config = dict(
    n_layer=9,
    d_model=384,
    n_head=6,
    n_kv_head=6,
    head_dim=64,
    d_mlp=1024,
    vocab_size=16384,
    activation='reglu',
    norm='layernorm',
    norm_place='pre',
    norm_eps=1e-06,
    positions='rope',
    rope_base=10000.0,
    rope_fraction=0.25,
    qk_norm=False,
    attn_scale=0.125,
    bias='all',
    tie_embeddings=True,
    parallel_block=True,
    init='normal',
    init_std_qkv=0.0232,
    init_std_o=0.00548,
    init_std_up=0.0232,
    init_std_down=0.00336,
    optimizer='muon_variant',
    lr=0.0121,
    lr_mult_o=2.0,
    lr_head=0.00923,
    grad_clip=0.5,
    warmup_steps=200,
    schedule='wsd',
    decay_fraction=0.84,
    decay_shape='linear',
    final_lr_fraction=0.02,
    batch_tokens=65536,
    seq_len=512,
    doc_mask=True,
    train_tokens=483500000,
    steps=7378,
    dataset='wikipedia_en',
)
MLP neurons of a small language model. Each row is named by its layer, matrix (gate and up: input weights) and neuron, and shows model dimensions 48-239. Each number is 128 + 32 x the weight over its row's rms, rounded and kept within 0 to 255. Numbers have three digits each. A neuron's up and down rows have the sign that makes its largest values positive.
After each neuron's rows, "fires on" lists the tokens most often at its 100 highest values on Wikipedia text that the model never trained on. A number after a token or word is its count.

L5.gate185:130085081144172107092099149096062109125175121163174097129121146134090155150157046159158142097199139159114110106132163091113187127130142159095172122118124118139153127094136085177132123140127125166076080196152089127111140217140137143141110094081150125102146152148129152131088100092111093127115096141168134101067093134139077098196193177133113141139127128148107118126144122140145106123125109121158192182135119088139141131120150102163151135181148076129125114189133087101146122115151135134185116126130159129117120129121100136148075184087155145133105153065071149095141096141162111178
L5.up185:141169104122105134128157148113094199138088104195074135150174133147146137120161103153163144121133150138092069073121139124102178209129161131117155141143114136132168149100134110146128146144119174119128159111084086093124103199135193097160060108138185105119096116160124097138143083119095093106127115163152107153160112126113158126119172139123123106084119092150113100180118091065123092092081118102106147120138145068142154143103121083124127129175157153094117160205100168078123121104137105155144081085194121117155148165124134134126206177073155152175081091147147045105119156161134101163
fires on: " or" 19, "rit" 9, " and" 9, " but" 7, " Or" 7

L2.gate805:123119153137093085100138103130110195152076142105134148103170109123094134153172116064132084102153147103153108113123105151123167117086115116100167111077118115105120182153130209134168121144182105129139128157131083114150132134141239131106121128114141136169104093191102154146132089077098092123154137089147125127127103137131130175120143105161121089138099138202115159140086135158136125119158162135099167112174110130202139152129129153073131141166155124119150092074086138161076138072121079124131111127114095158174087143128129151133099071104102120162121112103163163050136088177073131080
L2.up805:139111100089117173214141111161167148067058096087178076123094062143120159147139117083127115120114132133196132138141190130107115126171174140102159122133126084175082119075138116123150071166135163116095098140091162133162166078190173154177130132116187073174140138135117126130098128162141115163205134104145095132107081089086186155105183098172174129138068084121096145141108124154126137180091126136103094131080056105128140155138165164114102125137159159141182079138125140161117123121119097126197119109075132077144090119127151160178111131109105125166112092147158155089068132081148085062
fires on: "9" 40, "8" 14, " (" 10, "0" 9

L5.gate310:123129171114099087130148132109113170125181133126134136102157064084097113168142040133178090123123145169074147143114132081141064064124098139117047097123156120112145138098157126174104135150146135116152148092163191126086185126119126146139152078179108101124121142144140108144173176172145140133039092099167092176078101176133066091077179117174153139127169144141120106163136125097157140140149156115158096112103155177135152212149083157148153144184142084235114051074096141138132143158156134124156137092102148155100151195119142132091124106107138168095123118143083086150097083112113143062
L5.up310:116086168136118076109190141108108112175112137149122124124106133122166133111139162159132153091064073073181090160145120127093128170070199112068119075080117152176085127173069092119173147066133116157097116158170182146162129124089097149172130198117133130122128163164140101130159146160021130200120199134129090108160149114111126116177107114157154114111130169087132113119164098110168148121109120074123162163125132100129121098136133198163124137133142159142079083102110126096163101143169074163188153167142122113122180139124086060125160183124151123110087137086148082102124074109103157123
fires on: " of" 18, " as" 15, " M" 11, " about" 9, " with" 5, " against" 5

L5.gate812:158198163141137180119137144146139104142172154143133165036121112076111132106103187116097157108178168153127079145107109075066140105211046133078110183199182109120143127194137091144159131091097069153097170134116155117128107118151155151125123103101142137182170104065182138126177066076151150065134132090106127149121139222114174115139161177132150099079129150134091106083119087052108149136109086099104185162091167126113154152140143156085140156199119128177136142113114141090148158158076151125118134139163138144100101097173156139090087122101141133175074169116160099167109141119129138112
L5.up812:148147139104144112105084133123150122142137112108133165104141146093059095204134136143129137121156117104129119157072122135115095135163129168105075150191153156137101181225116104130145135126086059153147147097067129098103128109173127168109094054110151114138118187098167162109170105059152129109098134138113156152098184133078202106144122102148127124077122132180081106099113101117110061099157116087138179157122131143086148096160164196124162182128110153171102168148071166109095119115076143148102125145175080111091047082133173133092136146128164123184097180138159166204130141069145129148
fires on: "0" 50, "2" 12, " " 11, "1" 10

L2.gate387:093158119131079135182141186109111105188111081151141039154143114175090136148111169146135149132124133125104085131104091121150127110145161128133115129105118123157122084108140156136112124169108143150171111151136129183160136144088079172138136098022113093085062128109138075113100146158104146130066130155067163120127141133165181172114104095140156084119110076143078098170136134155171106110141090128098082091119110128102142124134090112107152131130137079099146122139120140165177226090162144139137165125108120124107134140123147202096133099100156156110083079155114107114079076116084136093
L2.up387:102118127157110159145152113135053117149149101123118105180141113164069070168048094141086166162158140162129042150137129082096098063180145199121112156131092134168135096108111136166119124119109175142109136140150126200137116124142109150178051072089120116091097073114113139140099106156069104111107178131080142202116170084134166165134148121122093124155114119161073128163171114137114092096107139137157085139127117160127115147109158074143169086114094089102141167085128127145142208088156178073177138105196028159111143083102128126142139081181156127063202090087170098133111114121114121188
fires on: " as" 39, "-" 11, " was" 6, " at" 5

L2.gate535:172113085104138118096130143120157147147132146161119142173142141132135143159112153061155090124090187098130130113145134079106108196121153037158109160091143073102105132162104076084097106149142105181150117115132123138180096138146117165097115080175140113072111133144136182178145150129108119075136132120069149153099091088177191173115120104060194170127105110073118099114112158150097097158120149156180126114125134061113136168101113172170132160107067130118154080063098120100115172123120110113045175145132103053172181148135082159098146120171143178120148111150149129082140139127177129186
L2.up535:135107061057121108143102124107097155077147110140107123126170139126095158143203111159127077113116113146163112104030093165152088137140131091128171163093137133079165105100143092100111150134103109163134163086092159121226157136135142078153117099183174160157190075132135106143134162180127135111163152104114138113140131146161140136120164194117118124108249053095057132095102108140119122167184125111107116138156196116122099129112050125129144128097068125131141105154181144100106160144111171097111142156163085155158136157177124115123103135126157133181141120195117079148066092138121030146
fires on: " such" 13, " so" 12, " followed" 9, "us" 7, "oh" 7, "res" 4

L5.gate866:108109069134131108157104073131159094136127168128114091165121151124106107199193113135136143138166177108127123139138108184150112142120157169064112107105117107136128189142164117128163127109135101147151081157142107192168090196141154105148135068121133090144115114132124152110174107164128090163133155102122118128115082120156209144116132123112125120111098131149095063146135133149182071125101122071090193140149197091097139099126133098136158105194124189187125091166077149067135154108166133118138139126152107137101142061097112153100143158139150095163145137047103140162102158176129118105
L5.up866:127078087174128069107085086144119094169095098135135182144110152129103093184127120117118132149120085118126139106105109110134136122146081105123108090133121142122117136195121142162166106111079130170097158142112127116123128110159175117157118170068123167131145074163089049125155110180136166084161158163060102127130141205129203149138157147115115119167145122177093091124063169072097093121133121161125170106141114104153101181132128128143122191098141148142113083139135137157162179136159181142090067134162156138166169106100101134146145194126173110179157117204116102202105146137112118132
fires on: " and" 48, "," 13, "-" 5, "/" 4

L2.gate103:171146111138114147102130160110147144121121157099107115101177117132151110132121139118104139139146141135128127121127213112135118171080160155148130111135145047132111120133171204089170109124133130086105098074134063121136114020136155141117148137136146081101062137110137111124131151064075166116133085103084160101074159109124141049175119119103124120075129141124114112124106090079112201160139125135101199137150163192148130150092170106087176141139156182112093105149127167157135129177110139120188094115071140107039211126121098137154171136133066122162090064198136144134137125171116097147
L2.up103:091088116139112105116120150077111145155128111152161162116114139094130045141019101132176140209142125110104147101123142167090098121161072119099165122105155055140153180089158099149064079164101110090090126079135076155085161129138124136071096172174138081116134138152100189154130153115076140139153104100129112101109195103137127077184149136180164134148124165173120133143120111120071108120134118130083082103168118108078115123126113073166132131187082100232143096163126155114040150120162105138128155082065083177094106134133093158122124139162159170162157095067208168215119100117119118114
fires on: "ol" 23, "y" 11, "in" 6, "one" 6, "od" 6

L5.gate303:115113124065095097099125142102121119085114113124086144113074079071166129172093055173127127131097112092161121135076068156144214119124146135095120113116146138144154134160158091118114097135158129095062123183104147093121114132129139122127094147122114033127185198126118142164172128179142094141100129133133121170106092109208139161096135144128134123152147093130139147176169098066135138050121065142173117116091096170152152100115124115121086141136114127130187065104117111150111113133124103088079088084092100120125090036120125084129138080125164117197166128133098122108125105165120140104
L5.up303:089170164142151157155152089111167094119076139172084096121114214140097121160131065230129068120091093142083178135120121078100143163073133156151164113125154115113140133098110154119094115115159167124158142153119128139164161044124103130134115173109153105173171152151172121125134195155103104105085129204117083143052157177198163075094085144082143187138157114111097100161116106118197098176102148114169119086141087150136105084124124143107161093170177140193112089162114119149149116155161111152157152134156151109139084100125115132139136162119125142169060146170110159176097040158121149126
fires on: " by" 24, "-" 21, " a" 10, " (" 8, " By" 6

L5.gate990:110136080124106128028086095148150099161151055136133133120133139122131157160169145126122110138112157140128180153087146136143114105114144143223105155136157145129094088168134133096160140085203095076085142089095043121155102164147158095172082123136128113199148116145154137154146129131148126079161157091118171107164102172117156157080110154201135173137114053137163138160164075149157133135085114144113160150076137064113105131083108156126161077158101162157191105104129129154182157147097100160110183142137122145106133103128089118101149127110099101114177157175133152161158130124069100163
L5.up990:103084081153080140110136104152173156068145132130147072078128144172127105125182051113128196131096171121138075106144135151094155107125130113122112093148109101097122141124140190141155098095122144094117117107076115181136145163191080118108116153118122070089218104101161128164197114161109205127164119103200096132178125179106149084069157131102127150141151162117101082145113104121125129054165113194154165158076132110120141103084139170121156149112130162149201158115082144102134159127090141093102126084117090072152112183186092138196113144104058143129083124090161126070162082108075160177
fires on: " T" 52, " Gr" 6, " Texas" 5, " same" 4

L5.gate751:113102133155142140173190158146079070158119162081128132054140170097081185108144098172106058132141125122161079092107138109118156176144130112102098152083105145122176141156123121147110133111067146127107128158099165140101133156111129151145086143168107135119118135104158091141086144054168086160130115134145082147153130125130179087072120138115148130098084136130091152113180117051182141158115087116133108140094085107111200148099153101193146139119093079138186133152138203178108182159092117136145156123110130119098115168144128180115189146113195128121114170149096118148101164121116144110
L5.up751:099112151116143150140161099127117133154094134071086076059165117146024110141116152148115131179120097092116144093092130150125093100043100091167146098121115166096096150127127110133135159075106057122138147189110112127155159133146112127128138121080149175143152165135131125098126137175153082138110074147067099147147168153100104108181086149161085116116088179125148156105118129171170142119113219136143120092169167140167147135110135147050105208137161095123117160169081153121156094100074088121155131123060151039162152141199078061170109154188107112123162157121126157174098087051137129102
fires on: "1" 25, "8" 12, "2" 12, "0" 10, "5" 9, "3" 6

L5.gate907:104054134117114111188104161128141099123045184137096077212125104096070108187115105176108122135131134149081136135143174067129105103167194147074103180147099167203120124084156110114064127135156081195154146127113143127153151125136117170119172106129141161164106139150177054115088125115086108154167109144168121093142106105085165125105116181141095085131086117148124162095154154108196143088117150122071170092088117159147094110126186148149127107181141158128148088126100157151107130114059149131138128113136117129090154134084122179143092148151147178176130147165108072148147135131104097179
L5.up907:101165135147093128150075188090187082124116117118106142172091128088054080147133097185175108105107116128106094184115110099114140156137154143146112152157155164209137108108123113113160125091167145171117177126082149142108160153153164100148132093130120155115164139166100120177149161139118127198124153156144136088167105139091165137133226200143151091102086071123130118141186102094145142101072146078111162140113114107128099130146164137169092134085127087137171122142146138091145134100109095071148132152105103140118148098134112126095144206150128112102127117147147123172141154123104155076
fires on: " and" 53, "," 16, " or" 9, " more" 6

L2.gate906:150118095156148143144193091119077128103147128140172126125132118151114124180148144142138141209160127159151108102146096169140158136113133170109152072106145119128135070118112112156158133167129105100104078133080146111154144154173085096144142175066090145131164129105143134113120160098176122144126172098127149181126176073084142125181076154114126061058115127057170076139204140143127099145108161131171112107146131069109197117137140111081130103106117098156151098169108090081149150170123179090140120066132112099082136105086117151136074130136077054164138147104157157096056110080117141155
L2.up906:191103104147157126108189085089093091104148138095179116184140105131110102134163125174150164201093105138138124109125078172155164153126128152091151056152169178095135056123126178159184111135137076102132099144138136127153152122137080109161112161137104124128145132108146121116134126085150132119187140125119169139082179084112119153154082159160136073066100146041163159135153203147120149117137164137177158125150104153117171137110135124121111134113115159147136074145147123120160144160137131089104124058150116109011119098130102130152053094119102114148156108137152160079071101128092121125
fires on: ".\n\n" 32, "|" 19, "the" 11, "." 10, " the" 6, "a" 4

L2.gate666:093171128158157156151145141150161116107156115165104119150105128149135130127098076116105153079129158194137121064071071152164099171160106154147085066112097114114106158080171121097191140182107140104132123097153134153127075134110084128052116134104128136130118142135147118100106150125151107133131174132142151171103078072130125189139088095134101090112119062076153154139074128078055125114096150103109075130179158142152157122111065116097109092129148046085118101111100088089134178126105131165124140185111086127116122130114138152129120099175180142096111129167139144163109177116143165153
L2.up666:071078100119145127119140171136120198127167097119157137188208163131123153162127158143135101056099136187110084167100082113162083145160112124143157136130107112141148113121144113106145129187100184146197093112160103157120093141134154174130169145146178139111111162142127156123120137134124094123109114158159147159162086093164213136118164147090104101134156129128131098091103136055102077101173137089142101100140116142106179125108116131120128166138128100085110112108114081148145119074146100149158127087164122107124064163088149138066145087132123184129105092085081140112117134107183159142
fires on: "F" 41, "f" 19, "1" 19, "-f" 5

L5.gate871:127127157160150130048042089130102110134114080107128075143158146158088148143165162131108048113148138118205144155149105112125124143110094173105133079119200081144161139150148109109126126187135139135105115101183107132159117105119139094130101141154146154135074131153155134148091068155176152147139140118153113085108140130106091125127103106123157101161139162171144129182055192147113053128107146160123125148084072153093145185203133115106128135139094126131152062138077115116123180141122121173152142088138122158060087152127071148096083173128092171171188099123137116104086153138120184137
L5.up871:146101128180124123061093088107129179141097047128116196164132119101160150111162177142141117145164112138128127097126172118139156162156108116091153111115174148115153152118158144139126057151123143085103137174107143115121141106096110193131106094133147136181142113084201152134118110070153112167070121133167146130069169153112114134080122083142137124054102121103163074124126143113131128142078120148090154152046054156105086160123132089110098120129118162166069123090092125163151154163074145091188100097154147157150127105162127073137087131074121156100117071124105135124120143164136186154
fires on: "9" 53, "1" 14, "0" 10, "8" 9, "6" 7

L5.gate601:136132114169134110150061136144146133145136116121143127098122157101120123111147065150194169118084126141121147119122158104138127156088133158074091120105138149127169157167144130117120125159134128118163175192093111132162119128144150093141086115128060106099120119131064145127143108082151131114152124108136096165152106096144123094090148129195068135153155129126110096113109160098130178128106107095130196106158126137181164182117079130082154138108120085138094162128141146132069121141077120200183143151164144177123129123115144173083067067071109155094175164132093128123114063140150120198
L5.up601:113146104114117148106109134092176150099141150120071137153112153099065086122145178133129173078206118154161127123216176109123133125110119125126119090114171123233105116122164114070169102119113176140091093127123199101096157110189120125104088113142149105071195108158125184133162087102090131138102088084118118068137158132126095214160113114114144096180067137119137095129116174158175104130094131171170079087158144156106077131149152171204138162107092131082150183160105105123091121172157138202175080147124121139134134125140149161187139129069133131092111161117110132145061176142110130149
fires on: " " 100

L2.gate69:110149122145103146150132131059161114093165147132095131136088073174085155125062103152117123101088111155110115129052105130128124126146130110151105193114079128156129166093142101137168180160126163142095139200107128173117161121102159158148087209124149128086100124093178128132106104115185147118152129114137152121143144161183088100126112148145140114071067092153205083092132126122182101148127127131105125198098095114128124143139093140138107136112109158179118072145062143124110108150061155135045092097091090071100110192132093200146150096064124149089137193186108156082042119108108091127
L2.up69:122090137154095102089095140171157131139140092165110110146154159168156057189138122138128105148127108131074129195104086110092141132126137138150138143130102083159098134122110162083148117156127125152129140196080097162110178106116118116136098186146169101159172095137170099099133167129134104141101118148098136138098179108100117177112095082103126122138109137131153140163176138158063106157170131146149099128164117139117140181136141135143142119105153154182153113166129072109028121137134146109154109122101090115193193128089050140150156136098111138084120096171166175105056141059148174146
fires on: "-" 98

L5.gate184:141160142087104104143148146110092106120141123171125120102133173079099140145077100134087109128189146105156145091122114070095074148138103130142149155160107117075177109135137132138123085127158112147169161111163168051078127199114147131104094134114132118111152171112124174122134166163124152169099121126200143103199114090098092144102079084160139098086149116107151107107136079107177068190231106163147120156108126160091141106109113165126158114100095104111096103114132159110079070085109127092116128157145096132076137161127092153066137109201099147147143064093091079128123121084088126150
L5.up184:155103176106154041129137155097135148153147155154171197153100132118173096169132131195144119145101134154137084142063132161151087149140129118162101127101147164140133087170117117131123177154164179051131131157132070112139127025080102107129100069174123058152154172143152133110145156145057145174175167182141127100140083124131120139113119175130118091095068145101106056140105180157153141114129162089142125130126107106104171159141094101165080142163097134078147154107179151143093198106120160178095167108075128158088133122098083117139078137139151093072095169156147140120100106181153185112
fires on: " M" 71, " m" 23

L5.gate340:088133204080130154027100082086101152108095087122141172140164095170220139136131129107100117049146168148155136113159169193186179135161168125185098163109099103122183120107094104137125113136144107100158083192135152148098086100080136139065161100113161146206176104124098151071089156112137120159101171196174083155176139130125116134098167137126104166158171171164122126102119093081124132156141149099130148174088129120133056050140100119122140122156128112153160100089123091151127148123127127100123112036121096088165174107169123139070202129136124105142157118141131077175135148154070148166
L5.up340:179145153142140110153097080104103114120105142091121139135173146100094116091133121109155102183148171048138137074125105201078092118142166122068095106114171181111116119130107107095136101190119160128135158080134135112174169097205153126158113098108104103138083164077141063148153183138166127106075104142160117091069174116125124123212149104159156137124130096144116118137146168123117140156128131163136155100110096096091135130051155095135139114087152141143135100218131145091104173125142162134075195126083136128094114132106132199181118067106115099141125120080121184071097136093136115083
fires on: "0" 19, " as" 12, "5" 10, "4" 8, "8" 7

L5.gate305:081095116096098121244130148148136112099107144183122145122095187134093087117143123109186098130078095096186101163133067150143138122120161137121108164168102098086105136173188087148145049143085051105113066137087141171090115168119147120116129089111137169135115118140071199157136210115066104165159097108120158160100154158181112151164128092143141143107156130131123099156202095141202157104148152144171104186188174085150115170094121137097134127133146135169134135101110146153082115170055179164178125109103082145124119146168112153098075168159115110179174111143068120110156138139112175122
L5.up305:117131173132113119141159093117154126144143131206133144152118118174113083203110126162202145158120154117108144151098114141198170126116163058076137149168109123142141119145140141083140103141105114141099127140130136117138111120099090094198129201130133172121140138105117118073150113101090085165106186136137135147131185132201135148155089131135118189139173130148113132122152154184121135138138132160163102152147121118136119153161088102131137096097169091184123130156149113138103083135117120146113165099129125144128152163177152038174112171121140132105120098191097134143107213114115103099
fires on: " t" 34, " b" 25, " sc" 11, "-" 11, " Sc" 5

L5.gate95:075090167122182105100072088098103156144158093118107166136088124168043110189078099131091159046133108094123118187165105132156092160126096161152113113129094109093141094075092128163166173185175145094131116130128162088159108120052121125116108167108121174130096130134082084162187129141104119081127137162165082102090139138099153155157132190126105075110140131112074124088100110129096192136090210121147122124128160194116192103063124157082123114153080138170114141133053094085104166171100134096137109142153137107101206174109103057138118076116174131149156114117120162057142124161172131156
L5.up95:141191116167140102161133116172178103101139112128189141113129110092087170162152099089103137110082135148071131167059096165198123162127138126145148099118131116125115097117083112141146168149096165128129128106165141101154110131142148136118128156112121201140072174158059075110142153132169103118144130165164138143095126110114159096125130161189082117100116110161151128127102097049120107188103151123134076134138094172144127154127077195139125160129100156121115194158085132138096095128106073118128111145124142114099137175198119172078141128099152132155174127101096127066098108185151147152
fires on: "F" 19, "f" 17, "-f" 6, " F" 6, " ref" 5

L5.gate53:135158126130095147106133118130149132185130101090143087137131174047104143130096121129071159137141080140137114102131091109131096170135099082068193173126124139128084114089180167137139085157195152111183115083113136121127130131166166109162128099106120143061113134142176127139124045106145171119104127150135078114115108100101116097089202101186097098148134090166148042133165156087162158141141121189131154133204129102122170174093167126108123078122143122144175133182118119129155165061089120100187161115101165126074154155099190122146147115126187104102124151140058147114165113123118106153
L5.up53:160078132110098145144098118099117239125126100185146095118174095082130135077174157120162148124154186118129112169130138129171140139084135178121111104115041158151095103078164089107129058101196150105101109069153145096140151149125144064117109143149166058143143118148156139118144096142137162114145106084106190114072116166125129174120136190148161116121088081130147116124101125137117132192078064196117147151159141119155117167146139176161153128111126109153095118126042171152125103145175146160097138175121102217178089207140147158127100137090081075169164120125157188202118092123157122117
fires on: " " 96

L2.gate879:141111166103145126111110156087177084128133134086189177121132127140098099161163142176138085098136135131115162096148102134146100175160193128121087142113141081152123129138086139100095144123153120125123122136186135111165103131182172124158107109156169083039123143141129177127112124152198087065116109161120094141092135134100093137140115222116150096156127153118132121134112170139135080160144065066066116107178106074112151090112149100121108058171118111107132104127166137112121141090129121160157129133176102182122077042105170145133087085073104083099075231127136195111156165154167116099
L2.up879:126150126151161100100103145068182150172149138111114148097132128128098107112150139152090141152143171154143149102114136159153148126135145169138126125112131040136129176098172075085069105168201102141111152119202129158072136078161123120114140072127122140104131094055159114142165201149106073092175134098120106099164134139155141151061134162119088102160106159140151108130104173146110082174102107061063135078165152097148081103163110086132041101129098071148156125188176132102093111085093088140155149123095110123148157107140196147134142083149095112132105170121153168177166157192171133116
fires on: "is" 23, "s" 22, "al" 14, "vis" 6, "us" 6, "in" 5

L5.gate884:106134123125173126135106133152123103109160147162117124162128108163133088089115129187165140095093171076196163075123093115106121096108119165104125154061137182109092146132079151116110077095158191119159105145123128123135173131161116080101136142113138165136144114098152128125145142116156124095138116114201130114170115187124145169180129138132127138102174159142139137101081126114099122102121139172126097138151097172081059125112171126122064199152125134116119091128100109096153112118099149159084111125139153134138194106114180114022156139155082069149154157129159105151165126143081137113
L5.up884:106127196153101135171143102180102076178133128123122148122170050116179128103114119111167134070161125100119090118110153103085145125098117101085089019083161099174151202111109133099093101150203174116144102072103093140158155142093093080135135120157156100152143153112120105107105153134156155161078116085080162121106138185112108145152119143104110091184148119112134107203100060139176123172108125104104121090199119168106141097152108142060117159149133119127090127117131118116097115088095171067140148155057103127135111142095103105127155128181108150154125160139183060121083139114153082081
fires on: " of" 30, "." 15, " de" 14, " in" 9, " In" 5, " van" 4

L2.gate85:107155146070175109137101162185102143111137146116161125096085162150133075101180150134141100206129117099107190107117158063155142182113141141074121141081159133132101107134056138181165121143032195174121143108017133147140122164130101101141137168137116146120119152116163066101105115067135181176197155135161141152121153099107100125170167182151104162088096143098135142133184161151113127102136106136112133104093130096138126099095170152113054150103107150140146176188082128116144097175154155135073117135160101077123139129165116145146101140111107180156132137108106146137129130092097137179
L2.up85:102171141119181087079144177140097130122161127139097146099103128170070143111117169105129092134111187224101089161074125132097178141143159111107138056134124201111152127167140099171112094088106124143149139158031087101089100120202119133135092148182139129079171142137116060158110165108151155146117175102098126150097136128170122202180111119155127123130188108154045115119145124154129115105199125172132121053084122116134111150117120147156131106163143190133206130149182132160140097157177121091194101117092095056167148073128141130148130157082110097117115022111129148131163195085076165177
fires on: " to" 35, " of" 19, " is" 5, " served" 4, " in" 4

L5.gate451:107136157065173212109108108105103134101145155172106116152111103127093083081159102180173123124128143110158177156121108117166153104091106121100130097160105107105091091171108137178114159123151133134160096109127123092096081194179126161140068123075160128100146132117167127146148158153157131118128154132132087100110148162176078106120104091089133118097073123076073163116138141160136093141098146083125116142130078110030164104094123169144161103160111129186065112136113152080049117119168183146229075094126120166075159135122133154133109083142094131154178122146075162148117161113177144162
L5.up451:100154153137129172090111088092121126116058128095163097188158084114075127153137171139103103142105211127104075111178172171135144093135134134134125091084154149126130156122152092161170147144104135177043101118080197140121158145112135152110141179142105140135140064102117145127118105128130118121121110144158129152142131173139148133141081148125160161192131101145096149095086185119101101119094091129163162113143079198099070120139129153123103177142151147141107163167069115090078187125149142093179100061108154143102135092121165117170163156051159083155132088162106112146156105129132149132
fires on: ";" 25, "-" 16, "th" 13, "6" 5, "9" 4

L2.gate458:096112176134107100112146107151062115199114168119132082117128117116099105142087101076152160060120172096120160138127134109104115097078128159120157115095065104152160179096104194167156114205111159143139136074152161103146133085149192138112119101077087102104081115132132172129100077131116091127073232138147089133133097101124136145128144113112093117144113090128144139122124118136104145110099110138176158160081149144185076150139113126152115163142159119121125142154101201103159101151183094180094187116091135121120076163219075119108161134102046109121136184125198156121123154129170155099
L2.up458:048117167138144133218092108153123155101084143138090092101125197145080076174090129121108129100143123060174147129176156121108073109127153123134096109120161074147128116130121113149108104136051149111080142102203160095039157071147128120110166135159140071115082092151123115183088096089171148122202158151135094162134139127119092132115192144171136123097117148116168123153086111095056135088105127133147118108174161213112139156172143090085127108144125108119151086106170118147167192114207133209151121085133110166131109067188164106147111159169118068180138113111156142133187073136130049125
fires on: "onna" 22, "en" 13, "od" 13, "in" 6, "ins" 5, "el" 5

L2.gate222:167155187077110097151083134147133106139150186092185147137136138133176081115116113139168144083098103162105101167198152174202136193141151135138163097086200120079134131140065117105078089156099161128134121145174102156097138109154112128169111052148162114090125098127115140108113085127165113047110095175133157125096104156093117106160086144148131183104113185112157113094140181131131099098074178103176180137130063148119140116113076147168069122139130065143160169139109164151099170109080092174121198129096118153150138125142110067131100137125144121118203144115173154104147118086144150130
L2.up222:120074099141132182179127151125086152104121052146112169067119083143128110121186163136123060148147088152134143064112071100136164139121145127118098121172133133172124130119164139099143148111067127123141139124053193084117090088140098121130128156162093106173153097144116108178155139123115126122170156154150120123171135157119154157132142116156115145138158139120073136149089111180122135116162148074093139094123149149109152151154130106139164179114180077117155163088147129066137057174122162136156093133125143092156084109111129134137094088122041083177093102146181160161118148129110167145
fires on: " of" 43, "born" 4, "vis" 4

L2.gate10:106115112148101163125143119051103105144116125120102137123117125138129092149114146101176126099162096143127127115148081115100090141140173113156115146137082113159136162172186193119141147138119109105130110151147121097139105099103154155130182177123150091148146106163119152127127130191119099125085112135160097163142065139155186138150087169083195141104170121157088171162113121136104100102090095182127109109121088096072102084068117111129136077144151163157162128113142140131092161075111164147097125118169110169144132105096090169094139170129179078158092050169145080130125146137109153104
L2.up10:119131121109109138213130202128131137132105077180070168110113070097121131138160158135128122125095152153125106123176123143143147113098207194140121124120074166071108168119163144125104081131129169139154090168152134111136115102095090102191149146131127098132170136124133058141128085169217084091143105156170146157171072127098107142130021132117121116134086180145119138130134125166114088141105122133174145156125128132127214084039101157104114071116107126131153125167101162109067116091152157145136143155108126089149133127094101156145075188133114112103107077119089028085120087134151113151
fires on: "ed" 14, "und" 13, " by" 10, "es" 8, "f" 5

L5.gate339:115108143185179079149112157123148068127105127097105128124128124174161145083095172118081165116096131142167146100092094111103151115145121127146069161153157187067135075161129175042153124080113170170102147195123089122140155155115148121237148111112129130132122121110160071098193125155190157116164100148158056110147124108116139157130168131172148139130093093139142132077104122155054147162133146137168190135095152113165132175155133096107100099166161154175155079119161135101120110182124145150094061116101153139116112096144114080123140149084084100145151121195167149095098164130145065108
L5.up339:075133110184125136124107111099082095077155113211162119118150161112094156157069182160143114150115122132086112169132139146130058112164168137083131127152115086114119095175073142150117101174144027128129152171213162124086129162180134064113129085071117089150146068125166124170148123129145117083156140186136110097171135172143161148121108095133114186113130154153150090096153164141123095108163136163110127122133124118148175161111100103134120126136129165129118158221078128101161156081153182074159080101152096185138142149101097170086163128131135128182119117104123144072157088093160072178
fires on: "2" 39, "3" 17, "0" 9, "5" 8, "4" 7, "8" 7

L5.gate522:136103119079122145110158052067126129066154159128189149096159153132088158184166139108146166111145100091176126151111178096155151137135185063103089104156101183138167136114100094107172137151146122104170150133140057111129166146161144110134079159111123126095177146065155165143147147103151087164133134075158124092109110153127130152139123111142125101099154146172132112144080139171143107121071127176124147107157117103150094147169087179168145138106114126095160083079157093130118090148120156132114083173146092110128113178165102152111112109130090171182137177151162131140044139157077137183
L5.up522:133117164122107102152091160076130136090158168050090124149101157127111115184112100148151131045158119145141102147096113134091130205135158066132115100181107137177146120093122092107130077157087138131092143100112139140183102147172163128152174126113146149111137137112124123105074092123190194156117100121093088144108162077085129099154075075155127128149138083068125165173149120120157090094133114135157119121104079154139164144178110138174109146073056086111110126130112111140104104156116166112119071107028182131144151107131080140095130115101135110154154190116157102129125112139158132108
fires on: "-" 44, " " 15, " K" 6, " Z" 5, " C" 4

L5.gate983:159115125126174123021098121093133140139101061129093132177172123123086133114108149143182170129105172112165195136151168187131178111164115114185102118124093120148136119140131120126123080135170133141146096124102095132147056112199091008127139148121169086127108070074122136091075095108156169056145127124119106158118113138127193076168147137133126136136138151142143094094165116113161137155149154096115152123138121113098115148130101091101118099165119089151126131133111066106129100123079113148163055071129105133104143145194170095180108151119102137111090163134109120152139117126090130113
L5.up983:150149172104147149133086131087114150120156089112126130081104062118091136107125148150124124120164134215176111085085118067158129132039180180172149153164111143173116149169131096100166168147126148150135136146098084194109117044167125166147117137110112161106179090134085111125123174106122097130097129183087120130148179151154156112141169163109148131130183152133147141080161119158057195167143123161190174083098092093084099146180128109178156153159100098037144113091136158134097107166148146102150117092095145143110156080175157113130165149066071134113076101137167077102071126130135087130
fires on: " of" 48, " and" 15, " " 7, "2" 4, "-" 4